{"n_kv_head": 6, "activation": "tanh_gelu", "positions": "learned", "attn_scale": 0.125, "extras": ["capped logits"], "init": "trunc", "init_std_qkv": 0.0322, "init_std_down": 0.0, "warmup_steps": 419, "final_lr_fraction": 0.1, "doc_mask": true}
MLP neurons of a small language model. Each row is named by its layer, matrix (up: input weights) and neuron, and shows model dimensions 128-255. Each number is 128 + 32 x the weight over its row's rms, rounded and kept within 0 to 255. Numbers have three digits each.
A block is one neuron, or neurons of one layer that tend to fire together. After each block is what it responds to, as a language model described it from the Wikipedia text at the highest values.

L4.up442:128102125171229081079122119127126104181074133180131133144098128147101150135127125139115115109113146148155148118148139152146156189154130131074130114106130127112113158102133171159163125106143151127136146214197098100124172159096120174114150121121121137111136098145175134121167160092158104111123151134117120130091119089140110142122137214073138088146146173112090126105071156130140135108142
Final tokens of sentences where a word piece or word is fused with the period, often ending a paragraph, e.g. dec|k., Cub|a., noth|ing., 187|5.

L2.up98:134135125184141145193108196132084166144147084102161171120136156182132125068125151069110143198157127146105086151108084170098111141135090151052109128126123116161155098088120061170141130164127141120084113113095097159092055167139124138202056166115138130113139147134113177137111091166119097173135168128152082130121100113158075119164120154162147135089173162094089134151102112076083135070108
L2.up306:114115124184085139148128119114139110162128073122140055116087155125089129131113167104094175104182150148116057134070058122100205167112132139108135107182066156143106110183122093141138169138153157108053159104092107116097148125145098136187128149098137090192208163138100174130145112116099161167163117158176123126110053095133111131147133142140135070098138105171143135121107133087134124106096
L2.up435:077140092178140119106084114118119078149071145151128110131185135147121075111104088119133197164149140151156156100130126156116120113114150106113135127099187107125166127170156150138130083151136128088058098103111180088123054084097152103178143111170128123135141160172151098092102123157134108167100110182097155108160123103105114139141088133130191113142148164153121141117138190077118152061099
L2.up500:058101102152133070140101134145086103120094123195112181162083098186130107087108170146129153159133090146109132101188155114098079147151160131128078070097147109176085161121127148120105134152091172039151168137158117114192089141135179133090143139107178109134151115096108139108077061123102126146107190131094164127117162174170122123147167115101150153143177183152172136149136151114110076170119
L2.up562:117125128090169127143136120152130201169138101085102088120177165119126122096100093105147130169151198092139137154066056167122086140104110145146113115135103113145140159106097183177171148134121146110145114109074176155164105167117144151090173114168106179126123142166065112119153117192144105160122109148088159069094102100070129103116155104152129124137064107144128145115158127141198109118103
L2.up611:089102120161112085092174156157168110138108124135166165124118100175141173080164116133138122089131180107147151063120144156120175162148090080154144142126117139122148141092126159159135121126106174110142131157111159075158097129144099114159134110094122148164113133118130195203118129099101125134159142153083184103131119128085128131135100174173070071132118044106063181113115075145146191161090
L2.up627:145146153135216102105086165129125149143135106117133130127183092137125153152136160084172129136179143127170124132068127161152105154080106115091119108127168108137163088123127064113132141129104094096100136100137200163102075080133114128108105119171142113135123166140120137097124135102113117126109112105140126054121120086126151117133208139151111142125148185113170156146176140170111074144122
L2.up674:089138124141144120126122146109131115183131100080078080109149154125107156121104133132079145131177112167098181165132111166125164126099110174168133147072123134110100052142110063126165166104100069076113140156153133160164142110177140108137128186146147153119155079107106171117138129190125115103131155108111099126156058153100100133163134110127155097142190153143098118098178170137154125115097
L2.up712:155105153177178145109155099168157190122149153132130105160096099119168091109111176144121141185146184115199113175100077118140100078152149137159158127114132169108111049135169125125094193135148123137074107089140136183125136116176128171122179157118116171116132120179103067191135089154161117141118198128103179119095094124126160128110062082192095154107109118173097147141119093110099186157091
L2.up1008:092113137207088141116128168131117107099087092099128109123120148140085103057095147101167102173172089107073116088085150131173095150121187214119141110108157122154094092108135118178131110137084163114140181159127088152069050076161173138136170121196130190122112144083096146132118127133105092187125083119156118129132162086164085145157132134127088133172177196154159146109152148093179127094148
L2.up1069:106151082215135141180094128137112062173124133120143109134146149139124097074130166122155091128143163147158112100182144084097107180172175151119150132084167137144113147112157087202186118136147147102102110152094096149110057112147130125150090163115143145186149114165101180065132152104107098154081112138178091151113095112148088152175156152164168097101177135112093118158115087082195152097175
L2.up1078:146100115188167162158109123105148205151092085145114071105122099179111129067173113110184100172205148130092113149098121114121139106118160159172190114140139141144088146152107053126177132116103111114069120165111086095159127121159168133059160137135178124188102185107098197157158156135121129174089107162140186117076143191094081127140128149124154123148109119126151098098158091044179114125140
L2.up1109:145131135093149116100117124081131165144152095168129128088096076121152079110152159103184149181179114161068093077103087208135123162181127174154117105151181109140138193100152108117142187178130103139127089132110081120120060077161128103164151173150179104104104102108118159147125138115123119155067139138164151111083067138145136100160149132091158145145126137172135115135146163088169105094124
L2.up1389:081123133172138162149113112122109086122063098162114098144130104170116126143146135140073100163125061111100139125114095079105088108169150146185164082120133115117083130126072066135137108074131122115117121152078132167132094081193143140120154186074194176145151102095126154110181098191157117120113152180148107112131098116139115177110128142105134089147151101147146167119102103066095200063172
L2.up1493:063124128167136159126141112097158170145122132142106080093074107147079145137129096154148126173114077134144101106095111117129077123148158137075127110145122156139085081081111098105124137158087160093108129155161197149125057130162148059183154203142131092098083147129099161192079146143108106126078151164167141151108085124166127096127145155144114082132106156093084100106109104176110142162137
L2.up1508:093185054109097091208120180127169083140103046107141084128163174149125088137161092100138189147081109167127177152100097144087082081157112134101152100081163171148180159122146093106173167123149167076095136130106117172154098092133079101070107179151118126124156165182122129145105067116101125129084128167148102119136143135148142094178121091154110068081121170112147130173198116073091165126097
Sports-biography and results-table words such as played, led, scored, qualified, assists, season; also well (well received, as well), French de, met.

L9.up442:073173124203165086153126160182090104178107125094162171111129104142109092120117152106145174138134159128089073086093141167142146148155105087149113104118112122182129131161070137142091142127129150069049169121158157119083121128110148166064175123156165183134081112132166133095157095155161121129118134129100142120136101087158135102129137217135171108158118158157111160155089109049184187053122
L9.up577:114158178175097064139159117144112090139135084121134131157124164153173146072100137129112197094139154110108092133116089131142111117103118115123108138109125129184127170115084145150147150150089159075140190161117132118098102129121104119135136186135127166101169100114138147074106115190191115208143115151108097101144110104080127088135127114115149067118145136126112149156160151108145118116141
L9.up1176:110088124180110134137141065067129148128097101083152109134185140130148130050123081103198113167194140120131091169097127170127121149129110078095120140096149136152190122148103089105168084155103125087139170165097114119105082085152150153163140112148103161098139145084152152091152089076184122164097164124144125100172115064166125168145127123111160141132148167166121213182150168148157167136119
L9.up1194:060155120215126107124091134111105103108128073106127140131096140139130106115141101120111149086115173092157117104092087115153136135163111177138170121128117141142150100105130110149181174144129113152111128176144159127087111117144120119153140125155071112149134149154184177137149118145103131166165095134117150157130137089142138058186148146079146148112148121130092081177143075115150142115147
Function words and table cells inside footballer career prose and stats, such as his, the, he, after, and club names in appearance tables.

L9.up150:165068093137114136070139117183119116098142144077111123094152213141121129097157068126187134088175155105217096161084089164108141141154066130089147147134141134173116091065081088157141162130133110093162156139195130155141122114133145163081128091099154168191145124182162141171116118136151087092120115134135144145089088083104128180178167161081119144132081170126115119157155137066171135114122
L9.up240:100088135152154168119124138187141081140170190175110111116144167076067103090165072089111131131129218121149118136141135118115100119108127161127137134174223165139140148103095116119091103120106095117152105098215140181099133151142157162124130147112157137118144134143144113141121162108181153158157144153151114154131150153139195175133105188155111067095113131146129178130143103106151103108078
L9.up525:130097088175143112058151137110118135141157131083105126150149160161151157114124169124093125098179212091156065141117079174089145142154071154108139089144168137146132175170116127062087088108171128133083134124167147132133125129125135189098098093146176154158165127164105126110166149137100080141158113125117132148141103182164149105129145200124094146129131190121145103161164120119166142140174
L9.up665:155098110163152088106172083171128127180147139081159131140151178069147136123202109142167137126139189113128094131183127160101135175177133153170163092099181086125106181113138121098100156151140090132114098108175141155125112094104158183100123091176147128124106109214117064138133139114136131088163132155169110141175129166146173108133073154136151090147162135147123168148117096106150116123131
The comma (or closing word piece plus comma) that ends a fronted adverbial phrase before the main clause, as in "After going undrafted in the 2017 NBA Draft," or "In 1974,".

L4.up344:107087122134133182085115129071068113161163110133112048123100149128101154082137119159134141166152130139151103103101074135152144110179118158153110138060140180159125153085122112128105125128155084126098153177125104148126096186177148129146109186132083140135128077161102114115173138166157153164079181151138142112124090088157095166174200165125064118093119159088150101121117055111189114128227
Pipe separators in markdown tables, mostly the pipe right after a cell value like a number, name or date, e.g. 58.09 |, $283,500 |.

L2.up86:106146109138145087059046135117124112138132117155124143192159110157178125131140102152126162177138094067124120092122154137151174125145117109104143089145134173126144122097164175104140165128109151163087170112146117104097115149137139136115129161153172100152147142121161100131131150113151116111124144108155130136117125055102159100183182139149126146150152151143122150112108131196155186176157
L2.up120:088138125126152100101046065118112141136130124175152119076131154133107102127160153125099115137152107060132173154156152114063108147160145178169112176168181129107130125110153184062125159096164163121130152154161172143142136163140178155116113083135093144171179112150110154150142150165125144134117161174169188173137129164150190069119067115110056148158105159140141109159192104098088160142108
L2.up124:179108150147159192133109095137158151158115111152145156127116123169167134119107208079122102108079111073132180160175192111196090137126164164102106162092118162121127087140111134068141123113067146116056073150127131176074108135139200153135108165080180148104145115153056156069140104178119162113143167108162095158166134117121128094166077130083169130120121137093148117105161086082122157193159
L2.up248:113114129119163069074177157134115106161118104151152124124132139196053163153113073134088164124073163073132137108149119122093148096134138151149112162144144122124084076117109134180130128077048114072127159220142144179121128156137163067104174146173085160155111092160155132127149151149119176115170146094120151138098128123103112149150167124148184123144201160092081128160058131137188114079151
L2.up250:123125139153203113047132130091145098108138141203125133095104118186070156112127159132105124088093131062194141102152154156089149191103115156086152127189176140134103139084139144083171148152101152087086157180135098174137098115100144117078114107125083154190153093154151137112171111150188134110137151108120133137135148153135103179140127181161118079122185157129081132085097138090178096135100
L2.up416:148131126114166114086140119130136150139122173131087118111180123122143145098105180188141152105173141110094165163103125078098220101142144127096175119111103138145143096085123097107127171122116119099073098094159144147122200162157188202105181152130128141154111073168085169113094133116132150145088135080158113134111104142129163135121133148127085151184091123174116164162062102152153120174170
L2.up446:112114109171164145129149157118105087169107142158113097125093152136111121162105155150113167117100121125136150153098134130117168162185119154090141141147131128172131135059062125145112142110156105115146123158113108147143108102150125102137109136140183134176098053114118143076098173118180182121154151145139102154141121126170113169198223155140105148154114183097101123147131099139108095138173
L2.up495:117126126113088106128122100169138137139097098153105067143146128131094092143148156125112198120151128080142156081144092097138147154162164113125107151110115094165171144134157177122142113085136101139114131110128188108199151138185112152133108134190149098170088072175151141100124085160154146116097135157152152162084118110174133108118114132093038148124153151042194149134089125097153162190101
L2.up766:166135127164168123129112104122133096132167166132127117236128137119125144143131107145087162147153177061135113124121136100122151094139076138096090175127136173115152025095135140110142122095096145141091114117112114113104152141157161176093139068093161153140108108156112135127134103145097151119137146118116092097139151145143096184132186173167128069158077153145146179191106093097123143123129
L2.up829:087139082201171120131118192087077141164111183114203155184149166135150106161124119160133153176098119068104136120093115171125079151123115137111122147110188150143097111097128152112124137123074139089162168138162102132077116174108139112139129180136119146107110154140112103097119134152144103176123133120112090133103122178158157120167174164164089088111116185107115172121137088162123076172108
L2.up865:148165098136157128166084124116062120121114148122116103127173110098104139109146158094111103077117118106132099165140138029127163172165107152119161177149204126103101151125126099075167114143081161111128147180164084190143165162161159093108193138123138166123139164147170139140111124163150161148176120156106137096145137158097138107122098148133122075123154132148123107176081135156112156120146
L2.up944:145127193083138101126129158119145162184121141126136132111142092161135125097164188099151170161128157091118149087142172101114130167093172182075113134162138141148146128131109128115098090126115127188129119191135103108132120111168181190111138127092128152130157149141140077182121144116128126157119128139159087107091138137158206143151138082145072102106155153110127122190126066175138164196187
L2.up999:123133118201150079083076183108100111174062135156090107163144135200102137082113073145138148106084162146121146173127141065134144162099116195079113135132182112185137157140091093055128111160094153092121145145171106177168084153141135132073125102130099152137143070114117156114101137163104200162127166168145147130112127102179166161127188173144118102101138188152105169138100104137165132157207
L2.up1322:112088127111172093066077127119146095118140124169118080177112123119113075151141108186108111090174129146105140095161136166128110162129154167109074098121144196091172123081151173101121112177112111130108125128127173144153113201138176166139123125088114125164077108088196108166153099132123135113158178155147150164091133052136165102155149159153062090164114153078156109113134113174137195205129
L2.up1364:109099176139160142081122153095094134113084165185175110148140152134108136136094143085082131071100131103129132134163150114090110183144155182158115110168138189144114100132143155138190086146133154122099143155161117186117139106150199129139183100168118091091132125169111135146144104157078183110083170111100091148065123128120200137140168127121080049096123131128070115170159104174149090113139
L2.up1433:108124154098111134098125058106156092128116195127144149186086133097090119100122120107145129093075124085131094121136123101137131087155157123140120128117127159149085135150114183132153115130069145119123178154122176161176141109114124196109117164109065094171145123168144128182161085126101157133135221086152146120116130121152169165168146163154114132199117147120148093095142133115147170148179
Word tokens carrying a trailing comma or period that close a phrase or sentence, mostly years ("In 1993,", "August 15, 2013.") plus nouns like "River." and "club,".

L9.up28:080092155149112083106160119076097155127157103135161109133084134159114176079115137145114126121116160131193130100093135121132167123113093136139130111127215177113098127117075136051096167108100131081123086146205125159171118172160130107046089176127097141146078132120075194156164148172139146131090174151116144170118095158135138184145142122170091110118119150067174146167142088113135098137203
L9.up606:110098097176084110158062152096037123175174160191182048129095147168134154124149122108093102118147114082112076118092111091119048091123117138139189114118196173155167134164101106128162171097092144125083106161115096143148094133182173107102117171103153146118087109081129188107133165144112127149086124108115117147128088163160153161139183137119041126146134162059117111172128127124107150118182
L9.up669:110124148107160161180086128112106093151113143125122111126053112173140141101156121145113121128130120091121159132154141141076163131134175096104130128090182122150151131093106146113114098151111102117133119153145158154210124164177091139110109118064130084104081112106144130073081117115106150155121136139082159139149075151148136135184147171080056122154136148075139198137168119174165173150135
L9.up1211:075153122153169130124092137123146111145084069204137137099091108108155124116159166070141150153141154089093157144150044142097104103080086155178091116074188173191122122110058099105144146098094086106145150172121184172150083094119179177088170166101106112104142104188091153096171100135104130158192095156131135123138107171121159178115087167120114140148089114117121126163151155103136158172111
The first newline right after a sentence-final period that closes a Wikipedia paragraph, just before a blank line or a new section heading.

L4.up314:119134089139064158119085104120122132144122123123115099071178173109074170105131135098134156145178139121164069174131120122061084123118090148128160149106139140152116125132131099168124113169132174124103152128146168202076116180122126125154162087155071171106166135176103126134195085109122125147106149149139094104084112138092138138157130123147144091133124160100131147127131138090207100116122
Verbs and nouns for creative, career or production activity in biographies and media articles, such as played, released, shot, built, worked, performed.